config = dict(
    n_kv_head=1,
    vocab_size=2048,
    activation='swiglu',
    qk_norm=True,
    init_std_qkv=0.0395,
    init_std_down=0.0,
    lr_mult_o=0.664,
    decay_fraction=0.438,
)
MLP neurons of a small language model. Each row is named by its layer, matrix (gate and up: input weights) and neuron, and shows model dimensions 16-143. Each number is 500 + 25 x the weight over its row's rms, rounded and kept within 0 to 999. Numbers have three digits each. A neuron's up and down rows have the sign that makes its largest values positive.
After each neuron's rows, "fires in" lists the words (lower case) most often at its 100 highest values on Wikipedia text that the model never trained on; "fires on" lists the tokens most often at its 100 highest values on Wikipedia text that the model never trained on.

L12.gate309:546450518535502519508476514465491499496478526517476479489495480496508525555531484494469522457493506541530492512498455509535511498476493529453497519460484431513547523531492523479475543513528536482468511494483532515521482497482487433483502510472477483542531533490504489550464511547481513507493522489508528455483530487498487534498484544470504499493495503489482513465498529499517529543502
L12.up309:496513494480508431536494500471506544513516503513485496500502465517493459477514495516478489502478499524491484479534512479512536454477538571528458520430509493494549528554503542488482483484489498488499504493520527440486488512515484460521540492496498460480492504490511482464471477499490477485468538530532519507482528465467513483527509510454458485486504502504484502509490504538458513519538
fires in: "can", "some", "may", "campaign", "would"
fires on: " can", "o", " may", "a", " some"

L3.gate283:476469534505489509478533519494503490511545526479512490478539507529518487495491507483510468569496491487493526511498483459467530518528469567481552533495460460497518505512485550483486521498510505525531511526528526473498468519486457443483443446489494474508475496537507471500470497492484543532478548517485492505576478478482485510490479466508513497527519496494524520483524503476498513512471
L3.up283:493511474454500529504458480458483518445490541496527513513539515481507518523483498495530455507499534467494500462508467475550526485492539490526502507508529498531470473477462531536511556500515482485476474489504511478481528488489477482457524463509514525488493523537539473497489473496480480506464519515558519539485491516510483525496480463516543520520476509460491520414489517486487484484550
fires in: "but", "and", "increase", "taught"
fires on: " but", " inc", " and", "augh", " bel", " desc"

L12.gate88:489476537474448500491519547487480507492525467444505502485512530504568509482510473496500494458522487496547502475512475514510501510535508532506489518536543513491514515461458531497499571501533517541511492494539522469510502500504536487454461515482507458519502503525495504494496513482495475511526500520505519497520526467519477544568509482480512453497519522486491468486501469567533555512484
L12.up88:507442523491485517505503496508486545499499498517499504488485516493519451513476486528465501467535492507534460499526517439535507474511494501502521493534490477489518474512489510544539517510537468477491506552518526544499548469507512468525537508527519498495511525478508504459496499524510426497536503499494526506487500496504486494513537468561497483489570544486496521497512468494479521481465
fires in: "as", "and"
fires on: " as", "s", "al", " As", " and", "er"

L7.gate310:538506452500468513502504513523518523478459467510513466527514489485546535533500492509501473559522481518524498540497518519453494481447458482527476509496498512519461513546572528506498519474521494494495520533518459471479520537499486509512520491473559454506481496512479519465489538487501504500485471495495460509486462501483517556525515476501480506521485530492489475482481471482472470543461
L7.up310:509507492479522481469503480477522513526471468502525521486541466479523504455446507529539484518482483508503522489531493525466516493495532503522496489442541515490471543517517492494523545518527478457502537513501476471487484542474535483487502480512487467516508484512524479483496518520503482516501541498481504503505467489472551523502451496533478488496514509500505488469502473439463480518490
fires in: "released", "played", "published", "made", "writing"
fires on: " released", " played", " publ", " appear", " made", "rit"

L12.gate143:523512483504500527512466477532490497495531484474488515535544516505492485542518550476539489492517505482499525516535488473519492429519493486492555519465509512498490489542506509469502494493477503545521486480490502500458494517502566495498473528530533557503495491502519540513523463494447520494526486526520517461502500476541510472476480518500506476497473541479524452509518469515511545485536
L12.up143:493450512484525520477531513493476517512495555529437518492492490483500514488495489475501552505494497514510498478547531469560544503465528481507540470521479526502477495547466503486496480507490491494475522484468481506503475522526465513526503503561536554515497443491470526494525503511481500510483510469514495518499485530516533490529472524500462529488481510480519473493556554486461483533525
fires in: "a", "national", "considered"
fires on: " a", " National", "p", "id"

L12.gate35:511472520510521499496511529441508502512494519508481494511514507489565494503514455484508490485475530519474516491468523491518515461507462502468512478467512549530477524501469497510487529459509486480511512486508498436459529527519492516507470523490479536553493493513495485467510503472515516487514464535496466479506538458498543562498506549491518488471546515470466521502493522501477458506451
L12.up35:481502529499519462504486518496523455520534477485505495473517515487489478526522484511483488541489506464510487503510520502493482514457509512525466489505489479482514486516478511475514484518519510448464503497479527454485503529454544506503577551550480502467462531507500499475481484530498478511490455469516475475434563482501512500528488547489474488506510554557459514470546463473513502531499
fires in: "as"
fires on: " as", " As", "s"

L11.gate105:513518473533463518490508508513539495512467547473477497492499527474490475510523512523480500463484452489508491491510471475529517516533501469519521553500499454496499520524475505517503518510514505509498476479516499508492463507507544502478454502487517460517499488520461538507457473513471488517510504517469473503525482491502490468532459514492459437504503508480518490502537489497483521497479
L11.up105:547500508529491526459481490492510492540501518516485545504498503513555498519467504471482462469457477517514465465503542472531518521496489453478480496511536472526508547499499508476524512550490484506504498480501476516520487496502529554484504481501529499485467503496461540459471518495523517520495515555455492482528536503498458497551503491508489513484448495491504475531494503534470551539481
fires in: "up", "associated", "upon", "back", "along"
fires on: " up", " back", " along", "ated", "own", "p"

L4.gate180:473482471490493489496484491477486508494473538489459472504503449513510513523495527484511456472564485465480481517488490500490529511448508529486537509489496473469495517500478485462496509457480501489488493492537547456504459528528509518508499510531464498473513520505517496530528527526481523521501559532495452489480455504463547538479449505479482549452539515525495494517511479496503548513539
L4.up180:470530497521479475476486503496459527492503518531489511536476477478538536471514506500487557508551470468522473475519542469464520529509514477513505466505484508507497491482547482527536528533519480523448513495524514502517472487532500500514496525499498503505496452548519507502520513468511494463523500479495503457524477494553507494472514489478518539480505437510467460500478496509498580565486
fires in: "world", "wrote", "national", "approximately", "championship"
fires on: "ro", " World", "orld", "ational", "ee"

L10.gate97:500504481564489504489468509497550540485449497470493487458519543544503502515518521528509502458470490499490512520521498519501552464461525481518521496522466513553480525453477504500483528484492525521549495517474473495486483487480543462526513526532534495514436461507492488507501525485525498511517505488574477502495496494507498510528481470480481494503514520501505498500515503480514530488454
L10.up97:527510461500503523483493534495497478481535492460527515470468504506514546490490503553532477471470520498518510511497490502525491535497488489488530489505500504491464524473547458547497454497493490471556542502525532518474475492450516510500485535525533521488510536487482447524510497538502512519469482473518476518476523488465524500489513477546518461489471501475493509453498496511467478508472
fires in: "with", "attended", "against", "at", "contemporary"
fires on: " with", "ended", " against", " at", "em"

L7.gate359:450486544513498488445528511468494531503503473516513519529530501514486467529501438482489496489521446457536524569488498519512519526477464477497523539479460480489488495505443484468520482501495468489576472529528479492555484480492523457497504514545490501482493522507473474510503516488494518492480513502482504510471530558511493547475490507513523529500532511494508459463497529505505520500488
L7.up359:500514485477511441529492555474479492459449519529490497515508492490491514507466526490522534520469485533517518502522528483468500504494510492497490508578515499482514439443496533463448479474518522514547494520498553530528521479493506475470481522485523488485538488515481535501509481481486528477490499506449478537465491472469469495537490450504519508449509450503498541501507494519509497487499
fires in: "and", "battalion"
fires on: " and", "al", "ol"

L7.gate275:513531474465532481483473453466485504471466495473506536471520513458479539503486535520521537477524468539494506502515510517463508477475511531541553507502487462503506512485480510512471496513521490502495519490504500520502518539495479490488490509513522524563515514501493481538531526507507532457538549501545488495458522490518505504555454496528521511512528491471455492484491523475491494473490
L7.up275:498499461512483501470502480517468464491486487451483511521518461477533505444495502485501477548479517523471551540496441472489505492502490542527543506516494491494507478507477520480491473519492465529473504491556497480510474482509484546497471513482490511503504512457487505519486493480485521544541485508523522496480468482501462543539515506477480518506494480497544455482532513550462498499539
fires in: "high", "air", "airport", "highway", "highly"
fires on: " high", " air", " High", "ail", " Air"

L13.gate183:495486503470475520523514473498438518548508492489515521509542468475465498531522496517485449524571475484509485473533519487523516530522507515516516546484473503488463553518499468468468498478502509502473480505480526431501449500513468496476528485490479484498494472504508528483526495506485492473488511533539461515462525483473517509509491536501491487470511501508478542504557464491501494477508
L13.up183:541513520481468475502490515475486541468467523536479483528478500507450517512527509519533501470479489552510505501520473540500520484504434486536485476502497502470488525527477484504500485510554498474527526465529540467496473472479507497559466520500522503504533529491479465495488492526480468507485487485495512514512522471475480461497451483525546543473518538499542522530508511472476474466530
fires in: "was", "and", "navy", "were"
fires on: " was", " and", "av", "v", " were", " h"

L7.gate438:535474469498487550523466517474478496504417500489521474500480439480462485482488482548472494507478528455526526489520532500517504516510471469515488515507473520523476548486476520508501546501501481530510533508469507503462494528473505524455524506525510464516485504527495515514454498483510506531498484505460530445528496480510470492506515507549516507509482514503474475506486482508486475503475
L7.up438:486476477505482517494503489461495506453495492488536488519527533482556505536474508473494520520479512500494495455499477450495457508495481489505524452468499517485522453491458521509453519504519482532438472524517510485502518470525547476503506465500520486484475483488536502499519497550499512539498525490486537524502496506480495516512510547504516505546502529522502546511513452457536481483456
fires in: "this", "their", "these", "that", "the", "own"
fires on: " this", " their", " these", " that", " the", " own"

L12.gate146:513504503508485519480479462468510490538495510525517486478519520450517504464535527472565538480513414530547483474504518483512524481547507476479483549454488460513495537546524475518501541512475558499497473497518522471506475458520552495513468493500488456494498513529486533515504519500510497504467514498507486491498532491510479489515479493504504499512487478497467497476446479524484526537501
L12.up146:522522549487481527473475508483506520460504530466504521468510516468510483533534424554511483500503504503474527488486513536496505517493529524489496511543514500462489521506463517517466477498537480489519503504490500490533513518515482490463522555514523534490489494510522470491525430497486535540482482497542490478488542527480478484493476491491454517488467510501533501495550485522461517489479
fires in: "on", "to", "over", "about", "associated", "along"
fires on: " on", " to", " over", " about", "ated", " along"

L7.gate362:447524509477499438506505492494509493476502516512517495508525524464510544521515557455551539507530531484528474469480503479472540508478471494516509516532502512511479474524485522481481509455515505493514415501518490524509514501535521562515437514458528458505481489499493517526487514513514461541533530496494519492517521522520508497508510526526424543493519498470506463500493515513477515524527
L7.up362:488488491497475485459495421541480481452527517502492507497481454479500531510499447525493541511513491492498524504514511476500534493495519552464465518537557503524512513455491525516493502514488542475441480516452485487496468527543472486551520486494477506495530478519451518499537522509524538502456523466497499480470508500481482501488502498512489502473515552453516493493527532504472520546508
fires in: "during", "for", "to", "following"
fires on: " during", " for", "uring", " to", "ains", " following"

L9.gate160:552485490520475526480475518488483526496508546468506481500528465463483510492497498486511517472500494477486517518519491520524528470452510548496482482471496494473466485553492520479503524429494527459512503493508485451476525499513517465508454505464514518506510518514521513587493518484499532531502492460503498532513453524496519489510452506483475475506534511455537470502525529464494531496503
L9.up160:497511492518494527451543499515542528496530517504506472463522490511484524495493503478512527563460502483509509490458463533513491503525479520500505509458467517491486509511471458488504500498511462534505458451473442487464501517536495477583526460503498505522503539521521474482456512523525515504492504487505449494479489506481495520522518521501506505510508506522509507524538502522432489492532
fires in: "will", "may", "can", "would", "could", "should"
fires on: " may", " will", "ould", " can", " would"

L7.gate358:496479467500511467448459516494495495515504524489503497434526465473537507504580482488523438526492502509509507491489503462510515535488512490539495543477527526519505517513497446442501558497504500546480488515515481500485460479489516497445448500485498486519506477507462496560514506518505483520508503499482507470527507485500483479503478483499520532511491484546450452482491491477521483526472
L7.up358:516472483465496516498501483486464505487469471493527540459517503462512519486505521492534492515508447525510504501513462521512514496463504461490504483530515527490459526453498476524487484561535506500551494498496536504469537526521469485491520502503497440494500511517462489539509512532505494499496495495477439479467514511510451497518517499516492487536502495577532530553529512517533550501511
fires in: "during", "of", "in", "at", "within", "attended"
fires on: " during", " of", " in", " at", " within", "ended"

L4.gate99:534497501497482481476506504510508534481464491468460495548540537469500505455524530583527507511573495475502490491460503480496504502497477501470494574512503459486451513505471538518463516523481525496540490485483486502466511525472483460463506496505484459477513497545437500515538494495483529476465534524494507499489506491518553490509507520477524499495481500487459489478505511540494493502540
L4.up99:564444478519504497490476527505504475512502484551506489500462497495456495542478522525466537520498522537518510501543515473463485504498464516498541456481498500545507512464473476513524499508544536562511499538490529513453521503474459518519480506471494502515500537513481497523528480514489516500536532502513514513465557522500516507501531486465533519522515561494506496508515494547496488502509
fires in: "same", "late", "died", "early", "said", "statistics"
fires on: "at", " same", "ate", "ied", "aid"

L9.gate283:497522512460494495527472518489444509519493478488507497500526483497499492472472520500530485510484506522511485500454498488507477470458458571503533513501451527467481539501509497526466546479520508478509530470495478446518494504468527489517488480536540486532530455546515505539511542491485490509466514521491505505507495458560489458461465505503505502479461524484535463514492492492502485487469
L9.up283:484508514529479490501565545486491513464468438462480489456510497540501535476459530501529509513448535497491501545464479518458458455461486483486511505534478511525503475497479502493520533479504521502539484510533489504508517491492510534489518460441538478498475448522512481486498494490542477489494458516503508481470532509489504528548486483513503518533501500520472501542501473482476496522473
fires in: "votes", "party", "division", "elevation", "result"
fires on: "otes", " Party", "ivision", "ation", " War", "ult"